config = dict(
    norm_eps=1e-06,
    rope_theta=18200.0,
    parallel_block=False,
    init_std_qkv=0.022,
    init_std_o=0.0,
    init_std_up=0.022,
    max_grad_norm=0.5,
    max_seq_len=512,
)
MLP neurons of a small language model. Each row is named by its layer, matrix (gate and up: input weights; down: output weights) and neuron, and shows model dimensions 0-127. Each number is 128 + 32 x the weight over its row's rms, rounded and kept within 0 to 255. Numbers have three digits each. A neuron's up and down rows have the sign that makes its largest values positive.
Before each neuron's rows, "fires on" lists the tokens most often at its 100 highest values on Wikipedia text that the model never trained on; "fires after" lists the tokens most often just before its 100 highest values on Wikipedia text that the model never trained on.

fires on: "\n", ".", ").", ",", "),"
fires after: "===", " ===", "==", "====", " ==", "s"
L3.gate498:106141086135108107094130139114133159153141105156142081087134107093064170109158076047117109096159184152109130106141185127149133127166153119113106111086139087169189156126099063155152097166138139165101115169150167088181166154136100143083096141121167164129107177153121115067093118093097140114154152101139175121115149078199129129148127142117121153196146111131090071187134109144110171126096
L3.up498:095101184116160131082131116108121143071043108132148136131084090044115104123175076100127167129115157171107122058118144142177161096178130101117157090134174139099113122156111107127120152164147102143105154101150185091155159143130083063137127115124142172151062125112105164197105166099121095177171164150176147129129185076154100117102073158106095155157081146071122132118121162137150189155099
L3.down498:123126183159136117176112099131128097161113081168115154107096126088122163118138093076138135137110117103116115097064141132145162161145169150108118138170167136069084119098113110125085156160125068135104184156170140130038141146118091128175093080092105129130152095083071137148160167102079151136142081175136102185138071112172098075126084108129142143139099085124121126113147194111113092142095

fires on: "B", "ed", "b", " converted", " transferred"
fires after: "\n", " was", " (", " de", " "
L3.gate144:108141158192134135142093182118119119153087141113105148140126166110160175126068181130119133084101092138091079162141155106133084165082141085100185125078157146130138092121094174121131185155109114087108143166109147098156066095118090142115115124140102140122090119149136104122130169094138166102133133092093092193170104071152198098090142077144138053112147150142148105132041117069127156163163
L3.up144:150103137145081145115112109086118163149127100102133165033134161111170143157118073113174118203130109150134107131125168170070099178130155085095164119153124102090134140099152099194100066180158122144177140139131150102127110098076162091105070143124085125135142183125139048127093138116136164071186109102084064131136170170082143185089145131144108112144171120161075133119171118074137135129149
L3.down144:134165151168118143123064145147131116150138150129096114127118125161168070092114112144119178092102098091143094120077186154108134106088099103135106154140223142120146138126038153088155160128094148115081093112107174113134074139147136117133124096117145162085175156167165109167142103125095117114159123124116118127136122159159100116134065115124038176111140089165170102169117143139138115160110

fires on: "ch", " It", " in", "/", ")", " it"
fires after: " Ro", ".", "Ro", " /", " W"
L5.gate300:099152120049064175089110148162149149119099127144152173113157138238129133127093070172144174131093174125127181133126143128187071040128159102091198097159101134208121150080112107101102110117102158084114151155137135108090157085205188172142144167102193161118130126086090171151133167122123157119113165130099131161057127098150103128050129159155141169131091135106163116107112126114098143114123
L5.up300:096091127141083121135174125138110093082085144165107110100115153126135066153130102196127164192103100119074145189125155155114094128153165100190109097104171107150113170109112147110121124135094148171091067153176119117145141140174156133133128111166137108155100120144172129135111109062110062112134134123138138101122110115158134112159114098099181102175117156140092176136143104153103160110109
L5.down300:152114197126140128092165127082088108136137168108082144111108156131077068186173143143106143131124087163079138173118156132095149131167156125159107117100104137125126166205083133103152153105111125109164110107126136089136114140186164176124142108198129084119135181154153157075127140108157083118145160128133179137143115117116115088127138145132160137139145135155107163156111145129113198126101

fires on: "==", " ", "us"
fires after: "\n", "==", "s", "==="
L6.gate268:157113138100093139080120104067113053122135122145130137076112165166117101111102140092204110150165119150146134175071129129120153139173118097119099136091159085087162136083123136123116109163113180156170123088166106111212162168125119205175138122133153092068097097120076115136093123099138176128110106116152131108141114116125133123150120150206153158163131160183113218149070186188127094129146
L6.up268:149150093107106098091175093109106178151158143184110124202114164099157132148142132142092162124206177146169079104121153152162150140147131128223125147114181154126148101129164089119091098192187134141099142084145148117142110147151142125146158120098132122105087105173129143120167155113108120114173160117091108110121113089161167172134108128111157160123117102192103155139091160146149163143156
L6.down268:121126139169073115110131184133169115153112152098079088135113150131127115133120126130101068116137164097102133042097109094116140084106182177163112110101247160115148170151116109120116113085130104149150104109104192125112092150069095163150167187120089141117157132130063104183141191085095124079124094117166112144079124102110124128110140056167096163096132077141115137130121176127194155122121

fires on: "|", " special", " free"
fires after: "\n", " a"
L3.gate187:128156179162124163127122103110112087089142134137108087150115115090163146145188095089081141126135098158171137123206114141131110108107139156156095103095141156154114185130121090179131115060122117183152113138116129110227089109174097125108136139137183102108137139143140171111174135177149141117149157102131105098165168165136102107165124096038166115073119148106152138133111087090141121105116
L3.up187:119105115134122119183133139127114132049125163208132074137154155105150138100189122108109143107150100119135122157158157124136128136130114141203155091118144099184147145071081098146116130078077126166087162183088167141148183125167182109123234183149163073103127179115122138070131125153086157163117140087111144149130141185102112196167094166114161095060136132091156118145099101122072144061099
L3.down187:192078091109116127088127084105112125124101172124165120132137132121100105122216135089132123087131161177148117142100140084115189165136139125181096149134118113114127153127143154152141160145088179076140136077137146131114074143125108138115154207082162133147110154115086107060098123081134103135079144102147090213233180093093079121146092162114174089093139161120183100145151101128124135128142

fires on: "-", "==", "ip"
fires after: "\n", " re", " long", " self", " co", "ce"
L3.gate23:120115140185082092141187109142095121133183118181112111129068154078095057131112106057121131108117133124118175145135117105152134070163076103112110095112131127074107173133163133122102140097128170139142161159167081119109142161092128127136111163181157050124101136094134185147150062094103134177076103120108094096180167052131130162098098127145162124089131130137127105072151137130127112198106
L3.up23:122138114180070184163143112128099107136168085229118154148152183106065057175100175117107074136135146102116119124090133126107130087131093120204126141148092155076092158122139161083112122139110165155107116136151082153103109168155136117141099167093162098115162112070155124191153073028125077118074111150158145078154144106087059188102120152090216118108115079112138105163104110100143136146127
L3.down23:190101167074148079189163115143140101161133129173139118149108119070073092147131129094177166093080093136143131184099162156156174088134147143132066129154161189114131166127180143106149078101181152101140150166177158090070129069141096160100061107178078126183114108118112129120141087100147107166154122104102100111186129089108118101141142122139160146182094148064140122101095082093098105045100

fires on: "9", "7", "1", "s"
fires after: "1", "9", "0", "ul"
L6.gate753:084133150113081099152094138174225136148094108143137127123160099182164148131100121138143135161084134186145102080122082122152069119145182171109157160161141101154113194136212152125034125085160093071104142184123169150143123172105086150130144099138158091133124098094128111163151147121080163072111160105147136080138138158114132147140105144129174076065140154122113099085165155112127141127176
L6.up753:150088136108119174163067114132148117122103142106130136124165027158132152129067089162162078140093142167128074168133151156176161105140157182173092146132157143161105157105072147152093112143167088102108145130096112062171107102112121120129130123173167119138106115131134135108127145135109111146187111142067121066127120123133130086107127156165166200152109152173157177147133127093142145128130
L6.down753:150093115119109097102123083117157109116060120076135230119113098139117094107126079144108093111128075193155083085119148097168139093183131130145106114075061127180130077166127103152148117104134174052136091100094121090227120192164119113071100117048108127121077103150182169146156108112085182145155112122179154112094122158131135143150130133153110146117108143093114159138121148213137120106161

fires on: " ", "1", "4", "0", "2", "5"
fires after: " ", "dale"
L6.gate173:109101071110145131098131183128046139118109127038109138139100148134074157073175124131088134176122110201146103209131167189100139045164097185124109150150073062175128098103109133167158110099127121115191145151091143128129099143119093197105112152166086126074105159130174146119104150114160098163098129160094136105066160106132078179083152118075094114095139173104119143113222088116157105150167
L6.up173:130170159160104134110215117102131102141167166153174140164121139130132145105092172140108094147101176127093154196141132095142162140130197164173110147097090128134072158143132120135099129107158105129105110168093106147131085146082077150120093176101154120110162128151115094118109150112107117139111153162062128132154111158173138124169108173119148114135120181142130091081047165077094122149107
L6.down173:139165145164123111101171148123182112088148124105139165135168100211127130133113185103137129117136131127096113134124119122112107125119078127159132111117012066123081139127146099115150076121100138140166123169138142133146101090131057103135110162196091101122111086129116101110126155133178169147134129128074201084162131192118124143180139117135103164089132137146113077095124067147056218043153

fires on: " ", "|---|---|---|", "|"
fires after: " |", "==", "|", "\n", "==="
L4.gate468:075103144108157109182118133091150056171120129120093111121087082183167140144112154103128139118134164105129120180110131135083099162089149168178146095129108127102187118102099079134138108159172056147116143140130130095150125120104144055122121089126103098094149082140139111108180094196078110128164160079126154156113139165126147102132112101097219125055132152111151146181108096159109122110172
L4.up468:148100111059142127162108126085155088155132108178083147133083098173117140156174117064121133078104131126137137108144159101192123166148157174132079188108137118114104128110131128133066098171101109202101110074145114106120102128161107132084124140123086123135092094095149098125106102122136140122135062066111146152142164126142126136119113138105117190085087135126151120132117171164131114087116
L4.down468:125165200116115155115121114076117133152115153163107111098128134141071189140113163086164167122088076144086074086136180122161134194118033170114124114151164082070135123185128111120171095103135120163156111089170161057123120118142092093075147116146159145135121158171133120121103086171097140112123186145067124120116137064106094146111160077082197132130128135098161142181140145176170129136154

fires on: "2", "1", "8", "0"
fires after: "0", "9", " re"
L6.gate554:149113089118100112143149121115108159115150147084125131144151173222098114133083114100098116219108084163176145149078105131103153073099159158117108118168106095103156173125115118145109144121084163115139173116101075121123172073156101158172115162061174099128085087086112111131072122124166084129140097107146145138150113104119082099118148050140105154094119111155138100124164156122135120163117
L6.up554:147093070157132091145148132136194118112155195080178103063132127119063136170183134121122153178079177060161185068166136120148125109070134134122142133115151068103073166148103144126129131189155140125119084177141162137094079146124106118121146112122152146129130062141122180157124159110082177207059146121066081082139155135149124151152167164167154154121119106114078132117112176149153130172120
L6.down554:109154110166105138115081101162213177132108138104140151125113169124076104124125128119114109215095157059116126089164101201134176068162133137166178091111143114125140137143107077133103105144087081047092161069101105088118117128129087158154132160117174084141163094137102149144116154118122128127138070116105122141142117163134095138116111163110147108162135099120154093179120184117128093121133

fires on: ".", " States", "s", "2", "5", "a"
fires after: "S", " United", "2", "0", "Somali", "1"
L4.gate249:151081202150109123114081139136073101145169117116142114113136122124090114186171151141137124111144125127110092110077144173210140071076086100123165152113074138109120125136182150112182102141087059164168130150134132126116159118093169097125113091177123068198154109167141080157081102085188126095139159150068129135108112114088163136144112154129172120086114134156179127135156146138155172189090
L4.up249:142153131122071127149143113108154080119162081091119107160142072124143122141128113181161135133152116121078121081105128147183139111138030106116159139129112120073104162121167120041149130086122104147174112112169135095116171146099151139118101110117086051124103139198200166093111133119169131137117093141104080134097113133120114129163125116151131124104105170170168224101145093111133120144186
L4.down249:106103124102111166138127108162117137166154076102121126127105150165099148175162134122135128088157097160113081106130146143167098127081113153113132116114204091112081121072181143167097116140167127148164078072144175026108151099103065132142076113114159114103126222121134128166126075162110149174114161094062131074178193107160090107098086107099107142136100131166148099082125129194160148108137

fires on: "7", "5", "9", "'", "4", "8"
fires after: " ", " (", ".", "P", " $"
L3.gate484:120131128191183148124088110081112081137073086100159093132132128159178162131147155163145161138120118131135146075143119154108064183133165120080177137129132136083155108109092118079154116093159195115136118193122112117136175101138133130025180185158181169118176130147153061181146109117134146139098136157149122107123125144122115129136129077184130098130152162108127146139107110113088172146104
L3.up484:153149111191119120150064142162117111092104088113114086087075178158155125106140088126125126114099087105099151175131126121137132175136127170084137138177130142111221142101157092155065166146142072144128147104112074120106169142128108122112142160110111145155121155125119081135109143157142131124129142154105075181041105180132077128184111173180111087093139056099138147095116092141133132127096
L3.down484:152075093079163121109151107116147119135126175120104188092151083106138086162115129137077144177074073103131114140090161119126170073149163162096110127147131163175089066122096165136163145194083084119096172093104114158157131103125111171216099143086107125091090116112109077153141091091140179143091126110166205185187165162114134084114119112065117151136085202195180129114122094145110119114152

fires on: "-", "====", "===", "a", "=="
fires after: "\n", " Al", " anti", " non"
L4.gate354:133131158114102161134141108053093112090116139162165133156108124151044129095145143131165126107117125171136104123079105069149114161108099158132135129111151120181106112114134133091099108105158090112099129149062134120195130220122095093178170175149141152132157137118091109126117135133128180099102134066156144149175165174213114141067144102164150130124081118110104105129101141152184152152171
L4.up354:109101122122068140101107162085150081180137157185186116110102071093116140111134118135141151157149139126088122097107119142157064132127111124178161092191189042076157103100091132182183066162131150094151112151208108168134130165198193145149175124117134155143092177112062085131126098152165146101162156123108123127169115157103140189108149136108106188099132059141143136111114078104144100079148
L4.down354:175156100150134106112164176144101120199127109096156087142099113134193152134157102089165141072155104133100097101117216127127143049117118113178136114166224147094152120117147142149151135121186110132118122161141130137115118110094089124146186126157119216116089089139124129169099171153087121144154077117153109145140104114134187114116170104121157106100124122161162108085078124089180121095127

fires on: "9", "8", "6", "7", "1", "2"
fires after: "9", "0", "\n", "ym"
L6.gate16:101160130125132159137171154142139108152117088147186106152097130135111144121131085152111133149146156173156074138131189117177079106102129098129078100135158085090123104073116175076143079131072111184110137124108143134090126137148131153124109135071160145129134209137094106100143121161134123069137161151138158181166118137171099078095053098129083138100079119111100077079162149128132122131151
L6.up16:094108110107075096149150094198092094122131189152138150140166129142085085082129149116144128201159170145134142134132078116086073167106156095091136146127089070120081130103089132106169124134136166166114134134140119131114153123114105110091124161127117177166121189118104181134098085194086166137121095112168082092162145151159176153104162140108140100135141015161087155127111122160059128122154
L6.down16:134093157135161081126079122126136101180116123066117102130139129113111117149115138090082110162121139114145098124136110145163196120086165126135177101096090151076093062097126119074187211139144130170109118149118189172175143140129132159099139176097103161153108101167152178123099106149164174163137095154098144171098168181111152075119113174092099143151128084127127157127151163106086101149159

fires on: "1", "2", "5", " ", "3", "8"
fires after: " ", "1", "–", "9"
L6.gate78:090144125133105119120093115126095135135129123188102103105100148159178124190087113112105124105112179187131110189118148163165119116134140134184097052163147125157179131135130096136083157092120073163088163109111115129126163170098097120103105115167134147143175151162130105177104161138099120119135141175130112113128137139077125166145134083150141130082172170178040170156172084164164138149136
L6.up78:087152202119117071086082159095126155098127112124150164141085106166136141181140143170156086169096134131117129154083116149129145131110151122143082128145151158099173147097128174107164173106124128173178171134137130179073175078139086085056116079017146133138162101101128077131100073065140097118140139121152088188185143138097170118092239151126112136143081087092105128088172098145111137164133
L6.down78:119132163142055120119152103145104098157114121086084143159150157122123126185070163109155084134146124154154165085168133143156088120119120116145126078109167145150096119137182129159147106095118130074177169206131130090160107136147085126110136111177094164095126144120023119155134123133167125163126079111147150097130124122141097183151159100163101089145131135115126089140183127134137120116127

fires on: "ch", "u", "ber", "a", "t"
fires after: " Ro", " Le", " W", "ro", " Re"
L4.gate399:105111107090065180162091141087154119111173158140117070170128080179114090139091146146120103128116101164121112099128138128083190129109171087114072153116147149116052137087145152123074106153103169080134086131088114139154115118116113172124150169112130108063093128072152071108098075142127119164145121121113100053145152182156131041077182099121168075099087149129125098146162139105174180100097
L4.up399:105127138103155136139138076105153163098153190152146147124161089109154143147154114111117126158118128123078168154144179191131098197101170039155130119134137153096119108111148106143055074152106141096125109185164163139160172113073156106108090137066076151073139145141141144148094106105095131119117165148096121134130140150197130113126183188120122165119137135154141148159161102132188149075076
L4.down399:177173096121107104155176108135136139096132134084147100126110141085147044142116142170132136181118100149096096082110109146120145145094174072135123119168116069138107148119145062142068150130115117061117103131090171150150109136148225146095082096169133109119121096065173088146101176121140169203112116146116137105143139089084154098096097152099108149145137155128151148108074059102137173100082

fires on: "|", "\n", " National", " |", "=="
fires after: "\n", "'"
L3.gate684:200128132138139146078140126124103198130135156121159122147141163109075161143155109079137111131138106123143093161086154135104170096093122094149117102115164101137157161168108118104130166103152142121148104147114113142077190159127082120090116102163166123104146129103137200097076101172104136141140106088187114095105170097119135153055160100114098104143205170138107122096113077151112234125116
L3.up684:125146119173064152046117122098145183160150091148156200130141232122068174080107162132139089172124149127096115123137170148140147110100120117152149128155153057134162139133093149106133143080150124153111067164107103148086128143185100130076104173135178154132107103122083109134143148128111117185151098134132071120170172119093077172078153138124169125091126144136103089178152083059089172124151
L3.down684:158173111138160121096119133158136133109153106104158161056126192136117116180117124090158088130125090157163133144131133172077099105126170173150130101139178141138158108089166120155207117143114139118126129125117095100119139175193073068157104121136167176172161161074078172166065167144108135086095184095156132146155117128122169143102074113131106046140097124110101100144081113108178158123101

fires on: " ", "up", "1"
fires after: "\n", "-", "s"
L4.gate409:088162135137211059081116119146174128145146186192072134131117119117083105124207150067060139121165123105143072081143157119074115153086111181115093111102132107132130116104138107116172121113122080187085160130192120088136132137123123120112056083141133102092137088138103141120125144160069117114161185151107117154097145145183074165112101072104102108113148142125123158118170158167132143149108
L4.up409:098158144111180097095153136129095102140148165147127169145123145139195124100140151167083177166107137129160146138089103122126162133032094121180115148092165080090154122151097104141112134100133126114157139141143151144155138128132137155090190160142104137139114121161103116126108093063083151153103090088127095139126101158133113151155119083087163126135162073159194158123160115118146123144128
L4.down409:148208133150094147140083121118119139130134098091102176169134129122107089182108095074143125125107145113143140157148127124081166147151136134108175102148075138181085124123052161126159108112150174109137146135109088133106078182136150115065134100105064093117172151152153151113125100116169134149095139113141151124169102122090181138149102136087149146100151163025138155140164077104098123149183

fires on: " the", "s", " first"
fires after: " is", " was", "'", " the", " became", " as"
L6.gate550:184157053081154083083203150085192095093101137159101141131102117069079138137169116135117113150145171086076119126102108170123140177148153153140114130152138141120151170151164142150168126178143101140136150135100088126142146108105202160140085167134108115139134138083154133160161121106114058135114181135109096217091179050083110130173115150139138128130109138099150137159103160122078194164091
L6.up550:137152090091111161140138196073127111091167150109090195195124134088076115150128093159105188175132130121120082158108193210085150150143130128124180070160158113117146162126127149132130109161188085098108152148133168149145126107098172105102086142118131158089118144104144144121157153101125131150100095124135158169132058097094115098148079124100131123090118160084130170168091131086068183071093
L6.down550:142135112121105130163143141073103078091121116157098110084164162079122180117137177130124168145058062172048129188093192170115160190074099119118136105191186150145145127117160163157116110194106154152102169140063103108100127113135164185106072153135069157067113109114134178140126174137014092090094115106125192137155150124082128092164070097110088107142108127133070160130107110136142119090153

fires on: "=="
fires after: "\n"
L3.gate617:124122097027083157116130095079180098126169147189187130154094145146131147169133108152098105129169176111184155131144126136081091165114123157195118115155106085116149137104170105137146072106167084163123113175152178111127176154117124123097130170100141088172066142097175127113096124114134099093151160089107140157076080112154127124157162118121141138111135114139081142132108175109105137115102
L3.up617:086151095105097146046139105102101131163119097160104122140125148133128101107107127142111092149139213152191068115049106121156052107123119110174084099126154060139150109198157156163122141112155164153181080133109122084107174124139159117110115178127102164187103144092094118133056121080143104094123123077089141156137101108134163154113160142135101088168147120167096189126083175129141093122152
L3.down617:098159099073138111105102121129120143181124141149089177125152174181116119123123123068187070126146119182143130119062123093148140098118142172139116110150255102118123170139126144144101144076177103151150104139108102107098159142164100048116110123130121162163072131099107140167132140118097104066109128072121120110117071072224105151157150147144126142172139061127112155119077183115158110084146

fires on: ",", " that", " in", " of", " on", " for"
fires after: " and", " that", " As", " |", " as"
L4.gate392:174113086106095083131122063066114119155146116098142100140151140118104066118154135092086182088148177174126165169179083167108105123144106089151113131201105114174058143136138134107115130128116165083137086136132049089094045116137121138090098085156120107181152147107076155146152137074077128097102122133160163147155120120100166157135181128139121104111180089165115138141086172161063140121106
L4.up392:162117080112132097168131118112113125173090132084165103124147129102132100039151113099096105118115149110149182159149115185129111141126064172182098104126059058180118077088150185118225140165104140157121146104135173107108159176180117137128110111141141126149149124120138172131159187161116176148082094149164153102136178082145141108120116122061114146153112159134090158100134158209090111119146
L4.down392:154090116157087129171169131105159129101149113136121187161128139112171144183083145157105113144134138174095146129099143139034139105171094048122208099148132122104121172093135170130140123121144132090131111112122110105164153109163164125101046124144122076140128164127135140176124117142058142145102130108153109119144153155149133133153125174104170080083150135120187195092165100113074171088170

fires on: "s", " a", " has", " its", " is"
fires after: "'", " is", " It", ","
L6.gate392:167121111134085108096115082061157163113170126121184149167118148088078100102103117084066120138098077110132185139146132094137106078158181069199211128115180130077150123102109175151096152169100103094113141133100129131125119095116118108122117068159158106133107178157099111133122138091097146176154138156115071086168141089078110121117037114101095146106173144154175174152126105124128166144111
L6.up392:145188151106130106127143114147084095066134148135104116158108132109094123146164159109080159141158097145170168168101159139139144110097115152097093183174133124077093088175143139073167130136128094090123119100126188145159102155138131154178108058125141173118193146122134123081164130107069078123153129102125099188156131092092129147115147174100103165070109121076061117123094115144163147096137
L6.down392:087120121113167064124188159116124161044133152149112081082134204134132117110163150117124144081142064086092124151087137145086137158165082119163145130204183144140125155106109130170119171136145134099117134134141198093112113163158071127200171117141094142157191156140093160119197093146133107143135184136111142089117154166118155129165144140132105121115106157094108099151111151098137083142213

fires on: "0", "2", "com", "ent", "8", "1"
fires after: "0", " ", "ac", "9"
L6.gate114:069091125163113074099136100135157070147116172111111155125127153102177162085088157142114098137085091171142085087171143120149147133118184110120146055122112092116133128125172131150157125131190127195127129151136113082088133094073143084084125152149117111136117157150121098130093155147065095126139159084115116147128058190122126086159092140108126176175156163038095129095108144095161067165221
L6.up114:051160141139106142153137125102124096190134155142168155116156143142185138117162132131098130103114113176096150153167113130120104116116182132102105104096131098105112147110135135188170099134144158128121154124169184098084128111122101194136097120116149102121160174113202151118121165072096176107183148104089094115198133163091164076152152127141075123152094161100135082078131088159145146118131
L6.down114:117129158140116126169161153100116093145144122124137091098183151198093149130163146097120171141072166038060134106062158089070112121097104170168170109116105087111065126083144163162141126104140150093115136036080080167133101171111176165093140118144085135143143083102149181101124145091131135181111152150093220072066108082154111128074115117176068128122137138116119127089079166161175168126137

fires on: "\n", " married"
fires after: "\n"
L4.gate314:140087135130138117096095107144160179150123158183145115127121109149115195113118110052162138085163160183123149100093155139090125159154072171103133168199145126117131117112143106133127080169154118153151168136154073120123076108153138139145098139112173131106144151150186083113127146069107153136151162054119177146130060166129103117081087105089124103132136138134113165102102146148124133144111
L4.up314:102156138104153086153122099116122136141157110137080125135107103161141070116166150086225133076130129125158175107145112128124129093111154118137090090119119134146185155131119064141176138141172127100166140114147073087109109154125172137193136094113143153122132132135136175103173098149182136118143127102135117086109078123092084140095175161156117136156150057205138220158116088104109147059140
L4.down314:159128091115126161162056134127143086100048127086108182167161137076137133155127138072134137094151126120112127075101110139147084139137197135117145135134217146055095097111151133118052105089108128156150128098126124105141120107155103164148157137131122058152083126107096095224102128120142176100126120129188071161133135093145101106136151195098226122142127094165059143084099113077156081167111

fires on: "en", "ed", "t", "us"
fires after: " ", " was", " f", " car", " c"
L3.gate427:105140120126138105172090121144083209171122101116116118096090101161131175116152086090173139086148126134181130104165163162105072152137114119162119117120132184099162111142126193123055133159121149112145131138107123158119147208141220137125135157081123191119137138145149131130062147157108120108146109091185095117174100154137129141136102147133181150090081112153092084149096149141135116130109
L3.up427:118138062146120128191110069114068100114171127160130086142133142023157109120083102138083112127116114128198139089166146119153100130138075153090151119134141115124123095113132107117140140114176111141138151112148151171153125169115143119131121119070157159070144129112136188139165116150100150182160147124098114113135142092155076158147140172064195059086136158156111209080141136083115168128139
L3.down427:147127124133153097187131105103117091150155151115155110084132101104136109211143143134132191093117093116186179147100118164099098138167109152154159166100179112123155107131104088112100144096121138076104085153168182127136131181114150101102098129039126147106127134077091155122166113073195163118143085092156099106110121140149124168126140123078085134101171123128138106138125147124104163136122

fires on: "1", "5", "4", "2", "3", "6"
fires after: " ", "1", "2", "-"
L5.gate568:130114135089172128076104105162146122123125083081099129120155134114081150117138118160162162131175108078090152097142175152127126162158090163115139130172022173109162167108138092123136208099090124104093054091136130123121171164128100125147171149152079135144065159089121106148137108112092116140098134173124143102086143063146170129136133154142098140124156082099194093111115134131103144171114
L5.up568:113115103171117097187116197154148162173111159113095135120122134126069122132092151161158169109056082092124152120049096150088108185063146200157181140086065128166151059118113177088125151075085191138109125147117127168127157122172109106164162158091123108110131127134108174090115065116093114135106152110159160085108114131197170136118175156153115108160091189185143110174102123142082154126167
L5.down568:113178145087128155103103102162111114152134167165199114158128156132106139158108133082140141087116125169106091035184092098155167157134086097088100137121158124114137115141149049144149122144106140124155118129123165109146135108143173140143123138096034177115102190153117078076177110165145099190131180130108134161206119137081135131112156172179109120148092093183076070133124046154155116164126

fires on: "1", "0", "8", "7", " York", "6"
fires after: "0", "2", "1", "7", "9", " New"
L3.gate551:142137154147119093126117208192121191124103117056132118100167122146112119146103104038156099141130170098140133054149114135117085159111102140117159076168163105159159145118104162150133118103080076189203128121128145058116121130151132152087144100164195146138051145151144165143140083124105141115114182086173110154096103141204116153119157190135111160131091112161169171170186094179106131115118
L3.up551:128102169152126116104159109088086075160160120138109070144087125146131139116154194159070084133141086163131085135116113142169152073051126104177099127105154158133125115196106094097109158144117145092131116133146152144120124125125111122133144105075102191148179147086195117151118110121140070173122144098118128094064190150099129097135175138144184087200162101203101090133121166062180124126113
L3.down551:092120117148105097114118105133166162115081121132131155138175147097145131143122142118136184135120117138123131128094185198148120146232159192119165177175103084164179098027169140145166132141140122110114150151089082142169125080140122167154096159170227084140050098145127117134119092128119168140125050111162175119127115091189127156112107167167086138099125134104170173107129160151069155152141

fires on: " it", "s", "1", " his", "air", " there"
fires after: ",", "s", " ", "st", " of", " It"
L6.gate566:065110127127152144077147155162146151185153113145168128184118097139048176131157160171114140064103122152131158120088096079127098089126139119135175085166161132154161118092100140141150123173088169115157129070023126119133120183089144120120078091175192190133130140142075176113149126134126103130183169062053122158155144120147141113100161135118099110141165072140069136102124078145126159087176
L6.up566:152087095147116105126198131178115152169115104153135090140167115106141158065095142151094115157138140139186093129107186062156099133095095121153135135106136140093103165136126115110102119115132161159155140076110174112134169149143147139149146071095169087190184149126115129177120153153105138124132078101131056163153177137125120126103122128154171205102159134110121135111102132097089103110090
L6.down566:139113136165088115152068117134107146120139119142046070149075114183100102155148113084105226142144104141162106162131203094150107084117171140181089091104164061114125116142105119171000131136132101132132193117166106122198128140083143087168123162144112129158159121158127151161103080110118161128042101107168131089066151132140118181151115142121125155104135180139109061173148167080121131159122

fires on: "|", "e", " in", "el"
fires after: "\n", "-", " born"
L3.gate199:127121131132060131111148115125080147118150108125158153168126166157114145148142189116135088146095156174170144165104152093140124148039149143133183115121128102198181141141146137187122142172147146121090131178091094129093138103125145130127198126148102065220124152125159061123160115088133178171082130064093159120091129098086120144193094169099132137089121139158159143089138086144112118104149
L3.up199:134117150089096131104050099075106174112118160148120094120144110128147139108142140130134176104107144138188166141146112107123046151079156118140071139114111109107132094158043129120127150152120089135112108195100176118151080095149153105090098185114089105140098200132151145088150104144135118117140075108119133085004155144001149177154134149157126089152191132122142161102106150121125107085143
L3.down199:155110105156142131097109128058143161140039127066078153138127107108159166163168179034134159138096103121152153080127156093123117132092162179159095088184163119096124153157101185100027143181102084066171055077154119129081128126171127137102139179153128144154094170117190146166105086151123122132187107159148155130145144131163122115152149139140132095137095108108145137141132130104110081108092